Weights of a small transformer language model.
Size: 18 layers, width 256, 4 heads of 64, MLP 704 SwiGLU, vocabulary 4096, 16.6M parameters.
Architecture: RMSNorm after each block, rotary positions, no biases in attention or MLP, untied embeddings.
Training: a variant of Muon for these matrices, 953M tokens, 3634 steps.
MLP neurons of a small language model. Each row is named by its layer, matrix (gate and up: input weights; down: output weights) and neuron, and shows model dimensions 112-239. Each number is 128 + 24 x the weight over its row's rms, rounded and kept within 0 to 255. Numbers have three digits each. A neuron's up and down rows have the sign that makes its largest values positive.
After each neuron's rows, "fires after" lists the tokens most often just before its 100 highest values on Wikipedia text that the model never trained on.

L2.gate693:144132140140148146129146103092123149115122110145153107129137100116128122096093145149156143145145132101096117143155067140131150121158135146177124124073068145139105111133107136088142139116103120122079104125108179142111166192114126094112162086127119115141101130139075136142093096172143147137115114151152135122137125117082138140133096144172091125134120130104152093110089109137128100148160
L2.up693:167134105113090100163108114092114139082081108153104134135127090139155071093157120118119143133143114120154130117131140112129130140169132168174107099105115150165125130120070100118108159120113111159096086078140108129129143143127129145090138068142103114110078167093084139124113122111139167166133126118140105125155138129092166113153123095193133099128117145085081123109118111119134130147152
L2.down693:112165123128134126114135145142115136138096139117132091084169121127146120084127122106100167108131152166150121116100120141153097141153159165129128136094112131121135142164119123097131135101135097137155182148092176087136116116107155085114144096158119085134113111098156158133160111149198084117114106134112143133126121146132156097111117140139123097117140148119136125115120161148139127127126
fires after: " |", "-", ",", ":", "|"

L14.gate558:141112118119120191113168136171128126137138098157144132126133120104167097124133078112155126078104092150129160093159168181138122153161114151119155171134138112115125122140132152145117084110095132110146112102141115183142146136131105157126139130093092149110178129110161085165136144104175084120118143109113098137120091129127097106128127146128095138168128171133129136119119118112135160125140
L14.up558:159088113193133119150166102144122109121117105122119102154100134113169131146149130106142147117128102100125143150145119146143130090123133105097181125118159126115129112131111125145143135149144111097183081120131142122132129112108133112112108143170106122175146138135166124170107144120133139109104150114115113166105198135110097095115117133169137119097115190107171133136108168118125089104126
L14.down558:144110132144111160138134116142157132140112127152086101116089143127168096128156153144097132096149131169087155136137148135120132136126095138146159122153105128101123147150101086146100102096102161106096148127096113142103145118134145139097119143103058114086085149185142161118136146141121141128140141104136137125085101111139159081109092093161156128150117166066132150078178158134135146148093
fires after: " |", "3", "2", ";"

L15.gate472:152117168125151185110149105113105112125158090134099144141143149122105146139109189108136128109161118176144111135155139130103121168106082121197157132131150139121106125103137109136081139120121101120163146137117093131116125142183093105132095137166108182137137116130113144146098139119124119133126117116133121084119117129145146139140082140113085122183127145082158156064145120129138148162145
L15.up472:123109104145153117130119112172114119115137127106126115131129118110132167155156141131115133111120125117156143139131127101082144155135115123150105137115170130153100134104109107114066169114137123126186134155150141111130135141119098127111137168161107115139142157167128125107138135109136123126136120086129123094130146141137130113100118077164106139130134169098113167049174145146098168123128
L15.down472:132117102137115068102146082164112147137157141052096126159146161176149117140170126098096116084124114125126097095130151091101107162125092134147121113143145104122136145093139104126107142068153147118147136130085140122108088141124126117142114104087123131147173130121112166115104127107114143141119148137124122128139137136106107118147110131144196139143108152147163156116158129130171133163142
fires after: " |", "2", "1", "0", " ", ";"

L8.gate569:132165125117126175161147128145160156134142108121078114130129128128131085087114148095115128121114127114161141112069143100126124129120162093094162103143153139075122117074133092128145109111134138177094100115157136138107096146101118144117087106133128134138094093129124099167132126112149162096156128116122064124178137172144134102123169148128134068131115114158136126116131108129120112150099
L8.up569:143110140124060108163110124133125112077123148147117150184140093155126092128118143104113164153098142146116122149138143160133117113143102139149099134128123137122086145085129073153143112162129147138093165122115127113170122170181132074121154117122135146147096142144145125123112122170104130130117131131148118083140135147124106104142095117113147122153138132169168141145166122154150118123111
L8.down569:148145138169121132106185137119163126126130093092090168087162124145111120079120129088138149130159091128176161061137129107136081146153127110132122144146103124142135108125153137169101127126129138095121116132111101160127131092126140104130103134112121103114094166143101157155133116130129117160119166150117157139104148091127145191136141158114127082123136084095158114122126099102066126131130
fires after: "0", "9", "2"

L12.gate455:130139152120161135145174140117123156127139142187113131134083165110191103086163144125142122139115117116093088124163134109121117107148109131108125145149091086139161148148169116101106133116142073153116104135120116106171109101142130145149127156120118167153095115086115121149151106158162119140181109127118113117107091108086091124116152127137119143134138114171137137128167102145136113130095
L12.up455:136142142174099097139117158108096125170067106172124155122150158106111126107130154143134112158115101135142123111149116125163110124145215138129102119150098148143101095097130150126113109087149151140147152136107156148197135136122166153147112169126098159160080154095127134145177134155155137120124104129117128135098097130118098122116120122141104181145152099100065137116161132120126143054126
L12.down455:105098110121162092127139113144110132118094173085134100141135154083148106150102113110125152103138175133106101150084132170109148081149142133139080102123137142128123147149108131101153139127086131183118126116102137145134145168120117134090167119095167109113082096135142143146093152108157146162168129151088109112113163128141162185100122104166152116159122216131140157122119121122149141157107
fires after: "1", ";", "9"

L5.gate320:121137108120155113171153138143136122146107131089118122158091089133137137118146122158168100111111128087063166155128094115100130100131088117158117118139129138097153149146133128100134141101102122138119107098141127124119182140147158135164125139116093103154101122110133154172109099107136180106120140122096078125171136152096074156154122131112097123111124166150096136134127125143151138169146
L5.up320:102124105154149081102162126118087110167129104142106102149097081176111125115099151074180148127131137147136179097136141112129128132134168111174071082138120121085104102123143127113124092161132135058130113161178115111155147166155100118138158151141115106124097198150149110146095111127129153141063125111181112124140171125133090135145104149137117127133159106139105155167151122135100123129127
L5.down320:120100146097152143150098087112127108160127116163116138150169147147178114119101104125136117097168127113171149153118135126134179076132130132175103133136128125125128135111113116114132149121167101149095136129103111138128146142117135116165110126091192140143099135170132117125103121129144128105116091157128111136146142156117164140100148111123142143125111136164167109137143138114091122125142
fires after: "9", "0", " ISBN"

L11.gate133:110097135105149136159159141107116085110093155108133102106143168122113153117107132119150142128121152098128144129133121109156187114109148077182116193169079173174139126138128121132140114142098120086146140110103083115158108163123105189128173125103148068139126152154100120107119153158146128164156114113110114107178086120101163076085140125126130152144097163129133135134130162129099147139125
L11.up133:161129136083128138118159090053136136160096126147154147115106165098118116099104119160168137141109137141133116103107125118127187097143127109169177155155090163148143143105104136089111127116136142134133110128141053095099140139105126130089099124119150113152103143160128135111080132137110138119159149110109171088103098081142112052099121115123120124110120133158147116106119105135082142095191
L11.down133:108152077136129173152135148171110122127153165153125137100153129123146144163175108103104157140130156124104116099154145142115096102166114137129131118107130082096081138148123129112143135106119128132151132125098188127115142147076095107105090099135103068143128165111102143148131152108084130161111122171153133158102168129128147134117145169112129136133104136109145116133133149168166121143088
fires after: " |", ",", "-", " ("

L7.gate379:115106125122130112131147145130104142124132110146141099126112103150153126123126083127113139086100134110124106116130065151120156090108084129174152116155097137120124134143121131173135071140135119105099114107126146094154121155129110146135127097080137098081125177149086118144108148125071139123131141165091154107142091119126130131103088066152152142142160158127170137098158067141166148141118
L7.up379:146128174144083132149135087124120104144130120094136129142144124132157125097119165132101132124091113128140133125134110095196112129138149144167190126117118077120156115124108155126147147113130099108127093148110134130131125104085152110094113123193106167090142127115150161146124128146144103113100151144131146138100114116119115164114149118103143091095126193106134093151124079153118139159092
L7.down379:116161157127151090159118130170113163116107158124098139101127129182102127087120148107129142120149166131135128125133104141115119158118088135158132093088114157095141122117066086146121106169139149145181134137130114145139125130126078132146149184104116113129099145164142110173102143134149126108168113116121082126098105076104140097167095127117149132130155149117074139121097159079154158114118
fires after: "7", "3", "4", "2", "8", "0"

L12.gate133:123081117112168149140120145118075161109143077145110143098126093102093145138134171076153119148104100135144161134094123111119090153123106150113126131130123158074092110133163128130152116153127145129123104159128126107152117120141097100131107133137122114123181151142117120117140187108117107118113133157118097139083099152105136089123153162131139134139155171095120152170131137095156093130135
L12.up133:150083129177142167116115119117169114092125112121127170135118108088121142128127149128109134137108113137136121145159116138146110111121118108127074091101108132100142079105100133119098122141132119126125135123128135116141111167107112179111158157131111139119136076153145135119127178146135107164080145142139112160115138128131100109113145094120120137123141141102165118101149120128156179093119
L12.down133:108135133148121137140173033125157151151121106119090126141133153164142115112155099142146161101126125159143112130082144096148081095151112138144115122145135099138113152135123108105149124105157125101139168153123104154154126128138119129149163161132099136136142150130158087107133163107116164123128154143106089103131092141065160149105182144114130133122115121111118138112091151134131142125086
fires after: " |", "1", "0", ";"

L2.gate606:099101139103093160144099115127115119131126110099162113158108111125130140121111162129144096105099130142116157092147149149134103096132113117116142113147104111138115113139143182124099098140152123071140136131152123089200107123138151122125087117088117190150126159125147134123104091135141128081145113139111093121167133084117094166182171111136126119113123090120112122135141134143141128143140
L2.up606:086108163104135120155083129139194079119133097139114096201103139117120127102142120143132134105132119106160122095126160094149177082111132134093138135170101126144111107127147145151140139144111143092148187135133106118125130111165081108091097132152051120159084146129117150134133108097116122102106130165122151155140159149137092128156165124137111109098128130120150145136141130169121133148139
L2.down606:122125103113114114148126094158123141096087102106124172115165129153155124147169085106121159178128157119156136147106139155079114143103145117151130145114149107130125093093108127134155127142112108131111145126081152166168149133095112083119147138123155153162121107151133130119125159116124157103113101159124127129152112141147160099109135120131101143156109098135115072086113160112121126121092
fires after: "9"

L2.gate272:124132174118098158142099158169125124124119146103149143104149105143114120134164089146123120120151110116082108158156153150149120106149128107198128130152151106146128118128159120142154135164100127127113173136168123069139165122134151113143144093174104092116187119140171151178097164122104077135169146112142147164152098156134063120113127149138100118104099111130125174099099115113147156072123
L2.up272:168120076124158100087111124139092172114138086108117135145110144155106116134129112149135135100153115111102138141131165129115154149130110114163201121136151146135085081142107145171180142146143152145088114141082168137118109138152135119152170124128131133115157138135183118108093129128185107144113170085174129118127113141101091108109160095100130097136098138101107134090144198149133181147160
L2.down272:139135130102121074161123120127140127093146111121150144141129116119095115083153148113117167146125153131177042136124130165073125153115165141160127127116121158169118137114134146112131133094122117132092111192113113125098130125148118112123129139096144146137083099154161125127139120125166137167162136131154130136116120132129091078150144119072170107179130102107123119148129122086062166109179
fires after: "2"

L12.gate129:131136087135106134114178105103130146137125126129111124141159138155150076171152177087134094167153106100117162187132113124127130169141096124155149110143167129095126126122126114158091080091118144154135096138136104140116102149130119155097133123141074136117114133176121096104114130100132140094144119120099114131134133187161145088100119173115120166149073174138166145079156101087127109159155
L12.up129:148119174110143112125161109129127099120146131089063112124146111122150106098147089090113131103083127093160106147120090140148125162150138151158141139141162070107094081131115141098135112100194137104103128147156129128109148138141090109101172158102140111136133164145137134128098076087142145133124107084106141132134123110156129166119131106126092123141131152076098149121130076125115135082088
L12.down129:136129131150127136129106109138133151110108122137169130118118151100135140160143136123121113119114142143139111103125149112125106180119091133130110151093144084123177106161108146128089111105129113121134101108116161130116112128133099155122085153136193143094172108158118120117120093132151072114144121098150140153150117139158131133126136144106119170122114182144095130146117149111145143124115
fires after: "0", ",", "–", "9", " ", "1"

L2.gate640:128159137117112123133154174132096121114121130124152135137119160118166146068151127150104149104089100094125119149106131164159120149106112155104098115132148100149101102183119132146167147091117129129132150155117123100110142137101131103140096172119114109155170138115102092118094151103110127114112128119132091119159111135111107121135120114131131133160146150131131139117130163120117136108133
L2.up640:150117131136119145104124080122139161108157058096150165117130122183136120110112116128111118123148146158122131102131110119108116185175132123159134097180122169152128102139115150126159146136119122083092101106129141124133100098140116147154145104153124195163129134108137155136066167140117092168133092177131120109154092139090109099140117137104125125111092099102138146133106132136140116109109
L2.down640:141155125145151103054134097171107125136142081097155160145140121131130150170172143100137130128155142164130145098143111101132121109150144118058104153136138133152175113167143128154143122105119153116113117126116157143132126189113144143142138150137113109096127119135104119138131112142100135132156130103168147140135106123141120091085113133114159097155161138116132115142131142123124096147143
fires after: " |", "3", "4", "2", "5", "6"

L10.gate625:145120138163126120142122125141121143118162137125129144166135105133128149080133083109172097094102095157077149180135072148133156153124125096148131090116137157171146138129141121130115102106131062122134127113107079151084141127135118132109139096118135146111110147120139122134166151171137145144091128147101126151168078090138097123134155122116188130148096108134074088097098125117093147148148
L10.up625:138150100089177114165145106067153149117126086105162119135140156139162103103127137154133144130138118117148131118105095116111120148150142141134125124141134114157094122150084157124134131116132121155101110113149084080084150145126109155110152096134102150103102156128127145125149111151124150144116131134160155145134136100145144107107134126171137131137181112124143126046154173153157160118121
L10.down625:112102118137129133132111112163086130179148093179119164111162119087122113184140139167113144142105130114130095094154125100117111064111111069131164157099134163097120111162109171130096082162185120141166144116134112168125131095094144138131098144156126087135157106106074066073139119102161168164127113124164170094149123143089122156114122144121094091155108102086155132111119123119153126138071
fires after: " |", ":", ",", "-", "=", " by"

L5.gate277:095089127162108140133083189105104116124119131101146146152113123125124127133108129133107082108070126118127126104103095145125166085183112167154150130155142146158136123122105136124130129097109154203145126106128104128120111133122150146100127152129122106103112106105084126167109137150115129098100108144115122140127131139130105143150114145141091119090161158108109091175099131130115154174138
L5.up277:118134158137143178142175102113123163115164083150118123089094066132143081113168130135095112147120148105127101100117164099107087165128129116122110122091131094119107144132105111163149090123092122129182147127119108093132136138135095096140129134146098084094106133115151070089128126095152125143188102112137144090135106155179124095134160111137115110162121110142093145162128102123134122146102
L5.down277:116183174136077091077130119141127098147108124131114137112091176139099163176115171145148110136123095136085140157150121119142130119119173116111172191126124138142112126133139154123106143135113118121095133099148146148103104124111134153125143132148156142147110101103116111079126148137143142091161118133141148141106118129141058150106139174113113135116131157151125145097079144128118161148128
fires after: "2", "1", "0", "3", "6", "5"